MLP neurons of a small language model. Each row is named by its layer, matrix (gate and up: input weights) and neuron, and shows model dimensions 48-239. Each number is 128 + 32 x the weight over its row's rms, rounded and kept within 0 to 255. Numbers have three digits each. A neuron's up and down rows have the sign that makes its largest values positive.
Before each neuron's rows, "fires after" lists the tokens most often just before its 100 highest values on Wikipedia text that the model never trained on.

fires after: "g", "t", " an", "i"
L7.gate317:156177115128138114158103168137141133173134097201133108101137118078157134117091100132155090159129145125117096085141102178144105144087144141177074135122089161137099115144149195133122105169126122096155092152111058055144164164123147158195160188135208119129129178108133167151114153139178130134153134143105060110160134155110107172085124128192070165133181091150125109156093158130092092112107120134050135114160152102146086155115117197161109155093101116122125133077106067052129077115072135123153177141078139142103090163175116124130100062148066160098104094145030071126059124127135094159
L7.up317:149169114108188083116103186177127107149171126162134117071175100033145123092127130108077137146105109123204119083092116134141109177151106145118122059113132126090125102158163151121092135153076112157102141124106140129140109123148141112138129182129118093150070145101167087084119103164109133072117140133151123139163108069119156103156098149156150143098149097138094094124131139077210071152149141053155129054119059164170077128185108129160125200171062135141137173081134133156110128108138124151145156101164167125105110154180113148159128144146137140100113146135102153139125121109123136163

fires after: " ", "-", "\n", " 1", "|"
L10.gate246:118127117072110194179134081124171054103117120105215106125068127143149090151155127187166132082125107175106071098121128118117063147168104106120147125222135069170121137104200125118126089134172114098134140138091142106082148132162138124150100113102094113103148106056102163134095123115157121094148155135117112117127144150143090137106128199130103171150153131090160110061166122101143142201162130172226140053133117163084100112133166182133140152181130100117115098140199156109111076188129110158089113119136107192159121104137146159136121090125145151089169110164161101102142121107148090100
L10.up246:120140103136119108135108148149140177119077106097166098165119184100135161143142072148220097168106117180150181126130125097085133176074132133152099130105127136163120133179113131102168138144129121178105098151145121146138155141164087115134147164076120137110211131135116144105175172172141153105125108105139155113108118126108224141141140126093166157096107126117138093130136189146113158169130171168138063155127120236051093116083099168154142101116166126131103140135160103124138127121110104143135234163133117141079154073152188133158128126109149084130079114139041122142116168093118136115

fires after: "ac", "ec", "if", "c", "od", "p"
L10.gate17:177176058100129109128113160114121100104131158176164125084117127104142178112159170114133098101178097111145057106148145105160127118173134182133120127178130183163181137158120157123153105081161071171125188170194135080133080130109150119116119142086143106093139143131148160135097012097133123133152141162145116141125163135137177098160087103145127147113152137112154171101137101087161161108128124125154144147161098070143144186178143100134157134141130054102160109095135087104077151092120078174132114169115133130138138165080097124173117110184128127054092122154127086108116045080146152110
L10.up17:107100093138145112149102146138086143115172082115059111124142123144135084180138080125137164102169101106171115153108158087067123127125095115154204175132160089101117208114171089167158101066124104090173140112102136145114081161043159136109175141172134129140099147095162191147159116129088148101127131123116123127155172105154076127075137136079162151107140138063104190110122154109146133119082099109187107143159138133157079130116103207135102184102135158114126126129125088128125147109076092091108109131109147147095139101128072152068099162178205125136171148132143212116177095082149116146

fires after: " r", "ic", "c", " con", "ec"
L7.gate124:160125118120190217212125127171133132091164127159138126156118158102148105088151181197158091139109090113138086156151143135076123106132162179085146099137173176136145161112107137138102166103158102127114136115167095109102097088144123091107119193146102089148135182082052091128155077108142147161151122116097151122139130153177100129095196111123186115108168160084177171119138133139084089155155146132136128107096140123128165166101177212124079142099084158102106141090149153107122138143133089179096123149143151076122114116103113182156099100118171124078132141093157116103106150107092127087
L7.up124:104072142146110202104173151154102113148180086143121151075128128115072134080102134085087150203134098108127120161115167148106103163156142129178146123099122131093074144179075123141109139107118093177138139117100127095123119095065182190178109102118098169109146122174116116115124033140116098113132124129119115137134177097159208082134192100111097163128164150161127128101090088152096120113114098213126133154179132111143158099088145146120083081139170100139080197126103176112095138141171149137116127096133119069097144111086115127116168102118115111043083117097127159113058123092137081152

fires after: "c", "ran", "ag", " C", "p", "if"
L7.gate537:184125082096091147132145118114180097135164137145168076143172127129152100111114127116131118103163092135134084190154121132189116120152098155103138104199163118125139114141160140099124115126111070118145038158109139121114051142133157121088134101145099080168106135095098172130140089107125168141122173116061112128108143152140122091121183207133166097124121162124159138127138110113150136096103104142124179157078140137165227131164196147114027186103155121118084071073126122159079160109155118122110114145150160124133112125080135116123106230131104136052160166177148146147138103098147131169
L7.up537:207102103136109144117100113100188084100111109140127142112136122121151123156135102103164141078147135109127084085119107055114167102130114180111102132100190124120117189117114151120106126114118112171127114115198129144151083121128121114145086131136093102149101188120140162188156075094133185100143162145114152175158181065115117155120211143101207114091123149132087109107150117038185124103158081125128197140137165164144119108177103087084132161140085096165104129147136083163085146126108131049148056147142183078109144146155106122141171153103139134150148191114130160147123124128069078160

fires after: " (", "-", " \""
L6.gate693:106113152088172130141089091152128127090121082151165118128144122147138115191135128153156099088133110129234144117109096155163143114148157086151165161115151114134107120141143143130127100126165154149108151137091170181136144135187104060133135140133124072140106118097144152064130115162109110172206131111126129118154118131129124163063139179104092199136114105153139124131090154153180147137141114085128082126139096110164122124133168147134141139154057121086196167048144157128103090187145147195131135141159091112119155090160103094142120081130147105113072081105116098120135142144134131125
L6.up693:171120157078192087197115110093138152155114073154142149124136132069109102147123115163152118110126129095182116084130105157149102105133138112103054091105146074150112141088129162136162109096160171121118105129082111152137126066157140122163083065133132106170109125092167107145147200156145140125165124127119140075143122140126037144169159160143122156110109143154154139116121125173139082173084120093185171097166106120155194117161128166124131071152075131098130052117164101095116109175165135119095159113186117113192123130144036118121134134136144130106114092099133093142108165099123103110

fires after: "l", "or", "e", "k", "r"
L8.gate613:135108114104167199142125149128126140120104112132123056160170122160140166113151099132195141123162099149143153214093128172132084137163120154158191176105133099104121102122145142142098165139108067109135134134104131188139121195149116140185105093132109132182037132168085122173165107148147112139174152104088111162132198152113198106108122179149143161156125137198155152124134107116089145096137143122168130146160111105153127112105135215138032207151151130138093162102145159157075146132144144198144163107082107117129132083100106152113092142139092123061136139176171163122138094124117111162
L8.up613:094118221126142116118150106168116112113155114073096151135176137108087100078137111146135127154104108124158152157135152154130155151120126131139155110133036151103121107156143126145133223154151139162079168104089111137113087149123109118167128169136117120110049142139135084157156076117150107101159077100179122174113134136071221136080127115084120101121098065182112120179092143074098144119125152118127142080148158153149171110091104171136139184144104143136086171174186119200066180193110145110041083095187119106115163133104122169113100101097143102094190193056152141122089071095115136129

fires after: "c", "g", "is", "us", " an", "ct"
L8.gate465:205122075118176167066147114158108084118052117153095118130162143083136170127094128137130113144153141109151113122130155122150125107136171142207027128090087121139133125149154132154087102127130096149153103131082146109164126115146094130089151123139174120153120061136145147129127089096133139094176102145161130086099109169095168140156111157156186101135178113140146138116173108193130100094178130084146140100152130142197088157139122130179149079123110140095173119103120128045130078094120085204090156089139105158103060110130076074143170122154200093132128101190099068171131101103127131126
L8.up465:133119142090115147152122149135091188168165223166168091146129116140121114194167139107076102110164163201126118108142084182109136129203149089106118102135150145119097142113124158122111092137133159142111189153139119090059110097153116126104147152148130105134143176113114103110176134083084119152162128143147106158156121139145106104107078177105101142111047167126146136083163141084156102155156087085182132096117169178141123119201128182105108135194153161083106130089142119163086115119131130127126051103112140139170132100154063086092122131157077160130123165175109121164141134107109176150

fires after: "c", "f", "ec", " se"
L6.gate349:116122110172138161183096134112141058101126141106111108159135148135145095129129130126177142135148136107163110166163128071093109131135138120172112097191092117067178168180143162167114174117202109124114140105113175105149082137099188148121163166133085049116134142124143128137104108148135119142096098133141100110177108134090153106152134134119153090153145163076141153179137127141130189157181096105129150122125126154161127121113130144099130140113125124075036087108113105106142202046190070123081152120079113166056120162101151128129162130069147119093145166101113122103078134109107137115
L6.up349:156111141129160126125155142122101117157171108112142171173118113138104099075107197129171181111141136179132101147176093127102154151132103097116180170141157123153109176073168106134141158094190169148134141124114123157088181116154148168112124174137113137145062098106101123117137137093118084165120164124083142158164146096076107167197125140101110101111091139099148160107119136127096165129159084051075103137113185099064148116139119178104134140146172188140122169056162175156137103179173101153138205133144052118120168188133092148103078122121126117070128116115131190129084130150101119099

fires after: "–", " 19", "ions", "ep", "art", "rit"
L10.gate323:191121109080100164203062131075142091126138124146152173155144121105189126077154145158156117138156095131176185147094090116065119104114194149147171139160153088122118137126125176123125123171116125154139158141148133142081118108078113101100093094141153196144122074112067132052127045109176155092146108160146151106091112146135132105104082123112182097106138156115178191149072142140090142141139053094164138129119127127133120144067129151094135145181173101104114122126181170155131120125115084101067168127154096138070132089073098133120084123109178117095128081111104149083097094140104144118
L10.up323:158116145149119083179135134118095083084187163123116152170147115138155141107082124113137101178152094141140122080153104139102131099143132162146158078160248147105133162143064097126149146128116175159128162151086127152127072160123119132129113124097151160099071140189092159090150122118153115095113036138181180110135121128110101108132125071113170063191104157146157177101134085173081164090083139136104120166134124110196140156131083139172116156104101109088073156105083132119115132140147134135180100177127078156151107097134121194163117128174178082117091071047136081137113129121133168149

fires after: "um", "ip", "c", "p", "op", "em"
L8.gate454:150022062182103143173163150138179094154169139107168175134059089110157107169106088130135176193130114127152125160143108109094147075156098115145069127154173116100123185114159140146137085102098109141129131186127157160152052112167131164087112115094176087125118201134115152155115105098092159160124137134138112142133136110131105130093074143123173115093102139093171154146074118165083073150117068123143143148141160192108173156163132188128082152177168114083106079139122153049102108135103139128138149188171145164125102169116113137132147102158127154110194093163165144111078151138125104204
L8.up454:175114192094174086145137151080126106143132130147060094153122148152089157128132128135146139176151105101172133156186183161132099096124113097140141114137079112078146101207112070155138115149097093153129133182130085197148111176129082144126176117102150184074112103151088145082099085132144117158094143106162101115126110043079106065106203107097151127134122192124155115121144134160111128128064082100120159052132129124164148077072135169129114092100111123141143087115087060151142133125150108184133091128086135081145138154171056142103160142172115150123111180140137177090156103141146111086

fires after: "r", "ist", "or", "th", "at"
L2.gate393:105152082136114134215087129105105142187123110093154087175110125095133100071173135179139147072118114124149112130149132100104125154120111187091183120120148129090088119146133108103062123129140129138114102103150117132164185144067070130047127153108156130105007165132133133054182107189134135133106111151127121129137126123096159112089133170118135111152120122081127128128083136081165162146087136136140118150130136110127067064143043142136102136104142133146028113032149189131138132157154159200130187070107125128168130127116138161114128204125099116101144072104126099086135091148180136141
L2.up393:128158112123148112128073154135126122163180142148174178087153128016143167100129229071108121119128125142145131103096135109134124193137083140134100116131123105105086106128050171116084134102135167140094130120037050115080108135151179120134080174128211102099053146141135123110133100176133122099102031137158129154116113112117115152188128068126121122081131133111120132129139125125088072160125136143104137115130071121159168109129098138122127129133103079147167131115152075150137158133136076144118147102134122101202133152085131127114123154131126126126080125123112053167128095150131125128

fires after: "-", " p", "–"
L10.gate108:136102116106161133130133091111123146096094091124171177194124117156137105097135143170199152059134153148081133097077134105127170118108146161132148120189131123124149108087085169146114162165139169105152153108120143109038147063124132123145080104144122128103172119077067177054165071153121107158146094163110126079165137163214125157092139097142119118127125153094140144110056078133097136134137154105113126069103111112113128134071150183127097148125135137096152128124115164119136179119084055168127148104150105108069133100159089126150085121088071092139094109121084069140119108073111157151
L10.up108:171111102162139137157130094102103169158119138103136086152149150043162130168143105154196116120134105149190101104139121180127139082125127139158139153118144042082119161178154140152116121094125142178149135098142117108100080178146136134081146096135143130117144112182110132099203141143188070156159088124131152125115148130150132101137086111140181122135075128121124123154168134132099108114105121111142113133084152199089207169113154146075100143117111111102099039164141074104140089104183098121138171190158135202103146070143085150066078084129103070099131113088175090156075141127150112179

fires after: "et", " re", "u", "ot", " p", "er"
L10.gate508:142107112131103155134110121143111091127095189149130177200132136174120125151134123167181184147167104175138155176174183159133142081155132156101173132161170101100160054147142154130139184137092113124108141144184106123093083055143130138119109151110125107126175189121140154053135128089164090189171133147103105140112174088089117140093132096122220124125094147117166138131155135140107160174151078136139140152100166109099206179091171165115094174203117165112086165120155159103077157112104030115104098100079104136089096104112114113167103096148135109114145173090102126128134113066160138113
L10.up508:145158101126157167157105131121137159105091112140189112210130097107106138160087148158150140156145140151104129207177168157090129084127182198143144112157157167109154197185182113149160158165153077153101159128143161164135092182157111161126109088149086133156133117119090162154077092184099120124172100157140141077147145108102140133133134063112140151119088128175118129113181114126113137139206144125162201163126159043101137179117127115200113120169106148084120129073142110170047113085139162243114142169109106113125141117134144154075084118117125125089104113146112123176140113104104168137

fires after: "c", "ic", "ce", "m", "um", "ec"
L8.gate112:105107093141157142183098164175126091166135127142124128148140140058139108100114114123145166178109132142157159131155134149137144126174149066159149107195133105050160188163149187098094105162125132148139121113142106165069041076135172142140151172119151078134131189170106149101158055120109107119131148125072120153121068112161135139169152196116153147174153108113121163103144152157154090165150099109119167115142147155176178137152154166116021099155075114107075100124128181131086147121102098162092122114094109232112117073139125147135098155118135121126121179145162082106106092075125119158
L8.up112:099119150142138141203135211175140175159115086143103124151147127103127152152117120145176147170104120111103115170183108117087116111152174125160130117161083095100084180176107129129082124143089125136112134074156113134098088109109162094227121147108174088147103184146089140107188103052175127144133107106115125170127091086176159151172186140076193184078118137152139177141127128172146085114098126085108134131146132151167173142136114144117065146131041097161137100055195158147095105132122100132126169099130125168140155147170066174136114146146086092135120149119158167087147041121125083188